config.yaml
activation: "gelu"
norm: "layernorm"
norm_eps: 1e-05
schedule: "cos"
batch_tokens: [16384, 32768, 49152]
MLP neurons of a small language model. Each row is named by its layer, matrix (up: input weights) and neuron, and shows model dimensions 16-111. Each number is 500 + 25 x the weight over its row's rms, rounded and kept within 0 to 999. Numbers have three digits each.
Before each neuron's rows, "fires after" lists the tokens most often just before its 100 highest values on Wikipedia text that the model never trained on.

fires after: " Mar", " L", "ar", "in", " M"
L8.up523:474512574467511469492543532481556479494460499506524548459476516500490507524504511478524478519536461511508527457479497505479496538483523515495480525507484515479487489538538466468488485516474440497486517492496485504473504506527543464495516466525512543510494507515506514514464464482534528478

fires after: " o", " app", " ev", " part", "v", " p"
L8.up25:449506498529471504466504512511513502479489525553498539464499500491553472511462500508485495466524498494469527497500514507473447482490523533551485470493502437520485532522509516527535500447476550488447514479524500490501502518493496549502485496512460528509508480468540474485512525501528498498

fires after: "ar", " O", " f", " F", " Ju"
L8.up263:528484469520505477488501459508492515491465523543521484479518537478485526520471482515488496498496526543477517513489497486502517464531528524508511485491501518484510505504480484450516473476485520484506495526490511501528484506491524485518513513538526527506528503461527523492468474487515481545

fires after: " m", " M", " p", " r", " P"
L8.up484:534488434449517491477495487500513507470508511490518490493507513504504488502473556537473487495516495535474480476473543448508486508503467506544503508524521500482456584538513510501496506481511534509469490497495490523560506491506511530490435516494514520502552521512479509442543512534525489493

fires after: " m", ".", " F", " M", "em", " f"
L8.up432:506506447492498484506504496474542481522537530526487531477523485468530497506479514496520480509499516510500512541500528486450463516533503513535450480527481478497481510491530465468495484487500473481515495503527492470521528511470469490555507500562521483493542480523551523479490486436511532534

fires after: " Re", "g", " J", "v", " R", "m"
L7.up508:519508509474461508508533536476541468481508492490513531454498507505465496509484501523490491538521522491497498485470530510506507545498510555568469526482483472525512553514506481530491474530552498485519472508553490511508496526493540540520488485491442529503512476504505531514515498494493512478

fires after: " E", "ver", " e", "e", "ar", "un"
L8.up204:469509468497486501496531518536505522504514510522500505500531486509547495511525494482525471524524519552528491488521511508490501511485493519525442499477567517483473506490484480485525458512512466477509509467536480493506518546469532535511487557520522499521501496504506469511494511486510475493

fires after: "g", ".", " |\n", " J", " comm"
L7.up634:476547496496535469454499503417576489550473506509538509489517508488466492507447484521504517522518497496516472515512507480531463495496456525543493494505502480546526521489460493486490501465540486491505490463504506492544508485503486531521493461461473539519534474510481473489471490480532544516

fires after: " |", " United", "it", "eam", "rit"
L8.up325:503530505462471501529482545539520465513468485506475520512524503488464531505538493471502521524479530504524491497467542479506461517513501526458439545509507506469479535527494549477465504518506515490484506453519481514516492488532513492475460462517475548512547488498494508487471466523492532468

fires after: "e", "cc", " rec", " E", "f", " e"
L8.up201:455475500506531513490494526504499538511518529486492479487554503508486450521503467513531478519478461506530464508520498498461502478525539497531520499542486495525524511477452517487519499494548507485469502496513484521517528487502505523533480521556506497486523498543536428498491461488510505519

fires after: " p", " R", " C", " P", "p"
L8.up142:487543461476499481503528464547516515507510510478502527483450481456485494485499480519474457501522486508500496517526498504486448526497484564521479511495502477503479556541524507540489514499543513506498489492543465494508487534515502525455465508530471541534489500498486507471519519469531511443

fires after: " Mar", " L", "am", "a", "u", " m"
L7.up309:543479506516515505482516508486528493494501556523507495475546516488503501508513517504491495485511464522512529453484524509491500504518494509524475519493495464487466480515546477481517438467509479476507520512498479470478524524497529534445506526542487511480510515483484526484472514495523528463

fires after: " m", "%", " com", "ent", " p", " f"
L8.up443:499504479463486493503450522522517468483523506500457493479484534482519468509507531486518522511502482548486477523495516478499478505548504479472522470514535503469451521495491522477507515456460478544518511486522519514538501462493543535515514528570515460482485523499505524464512517498519487548

fires after: ".", " ", " E", " e", "E", "e"
L8.up31:497494513491511461468527534490512522467526480520470492521529516537523522507458529480518437520459510473508501493460471464485472458514505488515466512486495510546494500489512483514478489475505478471498512486584468498512555499487510495485492549543544497526503488469477502495485473499526532540

fires after: " J", " L", " M", "em"
L7.up370:509510501521505467516518496451530529519503505494491548469540519516475512523514469512536503524515513488510501481527509477489473516529519523509502502479468490518492512494494474509521482530501491501503467455515448492516500500527523508534503487522483557520490519479519526477525470492532492520

fires after: "cc", " e", "c", " E", "g", "f"
L8.up259:462527516449526496507480509451492541490510523525470483492536473501452468496481484550472473500481560483520514512523510535465503491488528521484515515504512530533530453495511527485529489470568525509527501505523482512537479522516538507501490510494454533549535509526469467522501495486544487495

fires after: "r", " M", " ex", "ar", "el", " be"
L8.up340:528542508511446519491487544463505484487479512531503526499517486450492506508517483508504500495551469488515455443443490472497506474490500554469482525527460497506471508546503494520527466510461518496523515466485476505478494488490516488473503509527490544510507474508540507509519503515514477520

fires after: "f", "t", " comp", "p", "ff", " f"
L8.up374:485525466430534501476490477448491519478482507465487534450518528487455444524487555544510510497525550492492493505478495475470513501510505520479535517473486531504525535519501512501503498478488551465506478499501490473515497520520522502484474500519447515534505478494485508523514478512532516504

fires after: " pro", " Pro", "st", " con", "f", "t"
L8.up375:481490481488476474495456477498475506538467538461493537482513502503510476511552479484497485497507527482457499502497492497468519551506529525533536513503502516486510487486515536500500486470515525473477484495562497506518520544533537501520445484500445562497523478522518464495507474478531534493

fires after: " ", " O", " U", "-", " e"
L8.up406:482514461450502494458541511441486532482469550527496482473471543507495517481455485511479467496489486495476506505499478493450500462509475542523504510521484484535531540514491512534531509492487523502487505487541500496508520503500500537511432467507503510553480455488497476503512471481512519541

fires after: "eb", "og", " J", " K", " pr", "g"
L7.up415:539536509512494510493477530475530464481501488509483512513508522503460462528461514521485518495518506464505481525479522482487487520511513480479504529514513482528513522509478498475509457500488516484546508443484529511456451540478527523495507471500491550480491454494502518528498523526519506470